config.yaml
norm_eps: 1e-05
positions: "rope"
qk_norm: true
init_std_up: 0.031
optimizer: "adamw"
lr_head: 0.0129
warmup_steps: 252
schedule: "wsd"
final_lr_fraction: 0.0
MLP neurons of a small language model. Each row is named by its layer, matrix (gate and up: input weights; down: output weights) and neuron, and shows model dimensions 128-191. Each number is 128 + 32 x the weight over its row's rms, rounded and kept within 0 to 255. A neuron's up and down rows have the sign that makes its largest values positive.
After each neuron's rows, "fires in" lists the words (lower case) most often at its 100 highest values on Wikipedia text that the model never trained on; "fires after" lists the tokens most often just before its 100 highest values on Wikipedia text that the model never trained on.

L5.gate482 [ 83 147 142  96 177 108 184 131 120  87 142 111 114 109  99 152 124 149  87  99 128 171 124  61 128 124  94 138  98 118 125  97  66 102 164  99  97  69 167  84 118 130 121 157 104 183 149 159  94 103 165 156 119  98  98 155  79  95 161 157 180 177 103 180]
L5.up482 [123 107 133 144 127 149 111 126 169 164 149 183 132 153  96  71  94  83  95 114 172  86 135 103 139 181 148 170 174  94 115  92 129 129 133 178 116  96 157 147 140 137 103 123  65 144 172 152 151 200 102 108 160 182 169 114 148 127 105 145 164 169 136 174]
L5.down482 [156 131 186 106 162 106 140  97 103 183 158 189 119 128  93 121 125 162  93 174 168 136  95 105 159 114 164  87 116 129 139 155 109  66 135 173 161 132 141 122  53 117  94 126 119 149 225 165 125 143 105 110 160 158 108 176  89  79 181  92 155 123 124 139]
fires in: "one", "whose", "half", "male", "nice", "later"
fires after: " on", "al", "os", "ic", " st", "h"

L4.gate903 [105 157  86  72  94 182 123 123 115 148 134 144  81 179 112 141 169 105 166 175 137  92 170 160  93  97 134  94 105 175  81 149 165 127 109 180  69 155 164  86  99 136 162 148 134 127 121 142  58  82 153 182 111 192  97 124 135 145 145 187 180  91  77 119]
L4.up903 [ 62 130 193  93  96 106 165 146 174  92 189 134 118 119 123 164  93 157 155 151 135 133 118 112  96 109 117 113  99 156 111  78 136 159 109 137 165  46 141 136  85 119 160  67 111 153 108  97 160 210 110 122  91 111  73 116 168 134 106 130 167  93 135 149]
L4.down903 [144 106  83 130 111 171 143  62  80 167 167  86 152  84  90 106 187 140 154 109  91 152 105  94 109 114  92 131 153  78 149 138  90 128  79 125 148 139 132 128 142 195 108 115 141 111  78 205 164 127 141 101  88  95 161 140 104 162 116 172 143 195 155 169]
fires in: "two", "three", "several", "open", "area", "opening"
fires after: "w", "p", "re", "ver", " are", "et"

L8.gate55 [117 129 123  97 122 112 145 197 146 146 166 129 107 128 128 109 111 163 146 155 145 132 149 171 100 133 172 130 117 148 168 157  75 101 138 148 121 212 107 130 144 121 125 108  67  98 131 134 154  88 185 127  68 128 173 151 136 224 155 153 140 132 108 145]
L8.up55 [148 143 124 114 135 102 182  96 126 138  84 109 144 155 175 157 148  87 146 163 128 191  93 207 128 185 140  98 149  89 151  98 117 135  99  78 124 151 150 165 136  71 117 100 163 111 117 101 117 139  71 119 135 151 157 150  95 154 153  90 100 146 131 117]
L8.down55 [114 156 169 113 156 162  94 173 132 143 165 213  86 169 138 103 117  96  98 160 148 129 125  84 111  79 143 159 120 147 121  85 145  91  33 193 157 154  80 140 153 230 110 109  37 162 148 142 160  99 181  91 123  45  55 126 112 133 132  87 167 149 162 119]
fires in: "had", "has"
fires after: " h", " re", "e", " m"

L4.gate616 [146 106  92 122 100  37 169 121 175  99  67  63 154  75 102 189 129 216 122 159 175 157 110 127 146 134 149 111 138 113 115 180 179 130 110  52 139 136 161 117 148 152 120 101 148 104 151 154 134 134 179  85 161 133 148 121 130 177 189  95 178 114 142 175]
L4.up616 [144 118 130 164 211  86 103  71 192  99  59 182 122 168 108 156 154 135 124 192 142 147  98 171 173  46 173  72 123  67 163 143 137 167 178 103 110 108 111 155 152 132  88 100 159 109 126  84 119 116 148 123 163 121  96 168 118 119 155 108 155 129 167 145]
L4.down616 [ 90 135 142 129 133 169  91 131 108 177 187 195 100 179 150  63 150  65 139 105  69 111 162 127 115  79 120 168 148 169 138  94  79 163 147 216 122 114 124 139 103 115 131 132 130 123 101  80 146 116  44 136  62 135 172  98 114 141  62 196  88 115  98  89]
fires in: "april", "february", "january", "offices", "services", "october"
fires after: "u", "ic", "r", "o"

L8.gate578 [170 133  84 126 165  90 163 120  94 117  87 146 135 118 107 118 104 190 135 173 195 104 113 127 133 100 149 110 126 140 183 102 133 105 115  95 101  83 136 139 127  51 107 157 148 140  60 172 114 181 157  59 177 150  63  86 142 125 164 104 113 177 163 129]
L8.up578 [134 136 140 159 159  49 135 103 113 103 186 135 123  93  79 118 129 137 159 150 154 147 149 128 131  85 130 148 118 111 174  86 148 150 118 178 151 144 120 152 113 129  55 130 143 143 167 213 144 108 107 194  94  93  83 159 134 154  81 106 151  77 162 114]
L8.down578 [140 153 112 118 138 155  94 141 156 137 100 160 134 139  93  71 106 113  94  61 130  73 166 158 105 128 172 159 132 137 111 127  85 110 120 137  89 153 129 125 104 108 164 136 149 149 165 105 149  87 117  86 124 109 193 134 127 127 122 108 127 169 123 103]
fires in: "january", "group", "october", "through"
fires after: "r", "an", " J", "ct", "e"

L8.gate724 [119  99 133 136 107  89 177 100 132 151 158 108 109 185 134 182 138 124  40 170 170 112 112 116  87 145 164 141 163  84 171 139 153 154  66  94 132 107 138 147 135  98 149  99 123  94  64  78 106 163 134 164 138 150 183  77 121 138 148 153 113 140  58 142]
L8.up724 [121 134 198 174 146 170  90 141 126 118 154 109 136 154 122 109 113 123 141 115  90 148 135 159 139 107 149 135  94 114 170 206 114 113 149 173 167 116 144 183 198 138 163 192 129 134 147 141 125 113 143 169 134 133 127 151  82 165 185 153 105 162 132 116]
L8.down724 [110 149  92 158 124 165 148 172 107  95 127 149 148 181 150  98 158 122 116 151 129 151 149 197 180 117  83 155 118 147 131 146 160 107 101 160 106 177 191 109 157 130 156 188 164 148 149 105  97 168 124 129 124 104 103 194 120 146 155 130 131 146  94 101]
fires in: "had", "has", "includes", "history", "included"
fires after: " h", "l", "s", "H"

L5.gate992 [136 145 116 163  81 112 105  83 117 105 152 148 189  74 106 133 120 116 107 128 148  47 175 134 101 118  76 143 134 119 142 102 134 113  93 148 125 165 183 105 101 114 186 131 111 159 155 127  62 100 196 121 124 161 125 111 164 136 112 108 125 103  98 103]
L5.up992 [143 132 144 164 101  85 151  89 120 147 210 154 115 139 131  97 112 106 164 158 178  63 190  89 124 158  94 109 150 150 196  71 143 138 140  63 118 167 178 148 117 137 129 119  96 129 158  62 116  50 144 144 132 176  82  90 146 137 124 114 148 121 103 103]
L5.down992 [158 165  88 154 163 101 189 126 116 139 117 159 147 137 127  87 152 148 164 151 138 113 147 100  97 130 131  67 128 125 176  76 144 144 148  85 205 150 134 134 157  97 120 135 124 119 116  87 161  95 116 196 167 122  65 129 133 175 127 111 145 132 109 102]
fires in: "can", "not", "will", "would", "could", "may"
fires after: " c", "ou", " m", " w", " n"

L5.gate974 [171 136 115 125 146 146 111 173 106 181 104 107  84  98  39 145 107 105 118  95  71  93 165 139 127 110 125 157 167 117 163 147 159  33  99 170  91 156 107  86  95  71 121 123 114 159 123 181 140 151 130 140 142 123  56 116  79 150 134 123 220 135 142 206]
L5.up974 [135 156 145 116 169 112  69 158  46 128 114 102 107 155 122 129 126  68  44  63 119 147  96 131 122 167  88 143 137 143 110 176 163 127 167 168 157 165  80 155 150 169  94  84 123 142 177 140  96 155 148 175 153 152 100 115 100 144 166 131 164 122 112 133]
L5.down974 [151 132 129 132 102 149  79 170 120 182  86 202 127 159 166 122 175  86 117 115 135 152 100 136 159 139 124 162 110 122 126  99 151 106 126 128 101  97 111 154 240 153 153  72 142 165 162 158  58 196 154  82 144 109  75 131 179  42 139 157  62 210  88 154]
fires in: "two", "six", "million", "ten", "three"
fires after: "w", "i", " f", "ill"

L4.gate940 [ 99  74 137 147  71 144  93 125  97  89 115 114 150 102  88 175 155  95 154 158 100  61 144 156 112 117  83 164  66 147 137 163 120  99  69 156  90 165 161 132  94 163 119 129 118  97 144  94 162  79 167 105 111 190 100 113 145 134 149 157 159 156 107 133]
L4.up940 [201  76 177 166 103  52  74 160 121 152 122 121 158  52 104  91  90  72 145 152 172 116 155 142 115 124 137 108 142 123 165 127  85 130 119 120  90  94 151 169 121 162 106 132 108 187 142 158 152  78 182 110 157 209  86 171 167 136 137 117 183 143 128 124]
L4.down940 [110 155 135 144 131 105 143 171 156 193 113 109 166 194 140  78 133 114 103 178 132 114 140 151 130 199 139 203 147  59 122 105 125 124 168 144 114  83 111 186 159 128 153 134 125 111 127 112 111 148 189 121 106 150  99 111 122 133 141 113 116 163 122 176]
fires in: "can", "number", "over", "overall"
fires after: " c", "um", " o", " n", " m", " s"

L3.gate690 [113  47  79 144 116 101 167 112 113 143 166 147 145 149  96 100  88  98 153 138 136  94 128 173 145 134 149 164 191 119  83 145 118 113 102 114 185 126 159 152 181 133 151 157 150 169 161 106 106 170 168 133 141 115 112 126 145 159  93 128 165 163  87 154]
L3.up690 [122 136 135 157 108 106 133 137 140  19 116 143 162 136 136 125 171 118 141 111 134 110 127 113 144 145 123  61 153 124 131 107 113 118 159 144 120  66 136 148 176  89  56  83 124 141 138 119  29 156 160 150 118 142 114 167 129 158 132 115 113 108 129  64]
L3.down690 [107  75 111 174 171  94 136 123 179 122 164 141 188 204 156  98 124  93  83 177 121 115 151 179 174 149 170 134 159 107 138 144  92 134  71 146 119 125 163 150 168 100  79 146 185 163 109  85 112 174 123 130  98  91 131 104 174 151 107 199 176 170 148 142]
fires in: "are", "were", "area", "has"
fires after: "s", " h", "es", "e", "ers"

L5.gate613 [ 83  97  61 115 117 184 108 111 148 190 118  93 135 146  82 107 166 118 188 100  57  93 171 150  72 120 147 170 150 106 187 137  95 128  80 117 119 161 166 125 115 177 126 112  53 160 116 159 154 107 140 116 107 255  93 148 136 120 123 109 165 132 139 133]
L5.up613 [ 69 131 142  99  95 178 180 146  54 174  66 130 146 118  69 183 102 152 187 126  96 106 124 141 101 133  86  95 151 134  95 127 114 136 141  81 113 108 152 171 204 149  91 171 126 115  53 129 122 184 151 173 137 163 135 138 117 190 166 140 103 148 124 164]
L5.down613 [119 130  99 145  83 181 148 164 140 162  80 129 140 123 114  40  90 102 137 110 118 126  96 167 112 137 136 144 136  81 135 171 156 113 112 113 131 127 171 115 174 126  96 144 112  92 125 128 160 189 164 166 180 161  97 117 140 137 155 180 126 130  85 179]
fires in: "two", "four", "three", "five", "fourth"
fires after: " f", "w", "re", "0", "1"

L5.gate475 [149 127 124 131  96  77 135  69  80 180  91 116 128 133 107 150  87 124 181 145 107  71  98  96 113 131 135  73  80 156 163 126 100 130 118  99 160 182 115 145 124 129 118 146 118 128 145 135  55  64 175 108 162 138 107  93 139 153 120 111 105 110 116  98]
L5.up475 [ 84 146  93 124 119 225 126 102 154 124  69 165 135  90 103 120 121  75 134 161 178 119 121  71 106 161 113  73  98 144 162  62 225 165  67 176 122 161  92 113 104 110 149 142 150 156 124 168 164  96 129  81  91 145 182 154 115  85 100 173 179 124 149 173]
L5.down475 [118 130 149 144  98 126 169 103 127  94 105 155 140 187 111 127 173 151 132 109 204 106 132 145  85 131 167 116 115 127 167 110 128 194 143  69 184 143 161  96 128 114 119 150  99 149 158 108 115 106 133 150 142 124 134 134 153 151 116 105  86  71 155 131]
fires in: "would", "court", "route", "can", "could"
fires after: "ou", " c", "our", "in", " s"

L8.gate1022 [170 138  66 123 183 144 122 121 142  39  79 154 146 141 126 114 163 141  87 144 162 118  89  87 142  57  97  82 103 164  97  76 117 116 104  82 149 127 117 109 127  88 118 173 108 144 117 147 114 115 159 186 113 118 145 134 146 167 178 135  81 154 108 138]
L8.up1022 [106  91  68 123  84  39 172 178 163 161 121 110 101 131 120 128 125 110 124 147 111 210 129 166 135  90 145 128 143 117 126  85 139 137  91 177  76 100  61 174 183  86 141 106 118 164 130 152 134 142  82 176  51 143 112 135  62 106 113 121 159 133 151 131]
L8.down1022 [160 131 176 110 125 198 100 113 110 127 139 138 175 163 156 133 139 171 109 138 157 121 148 110 108 162 113 110 104 130 191  98 109 117 116 188 114 121 124 131 146 139 111  86 115 127 116 177 121 160  85 137  83 112 189 111  94 140 141 141 164  40 102 135]
fires in: "south", "family", "western", "north", "southern"
fires after: "ou", "am", " w", "er", "or", "her"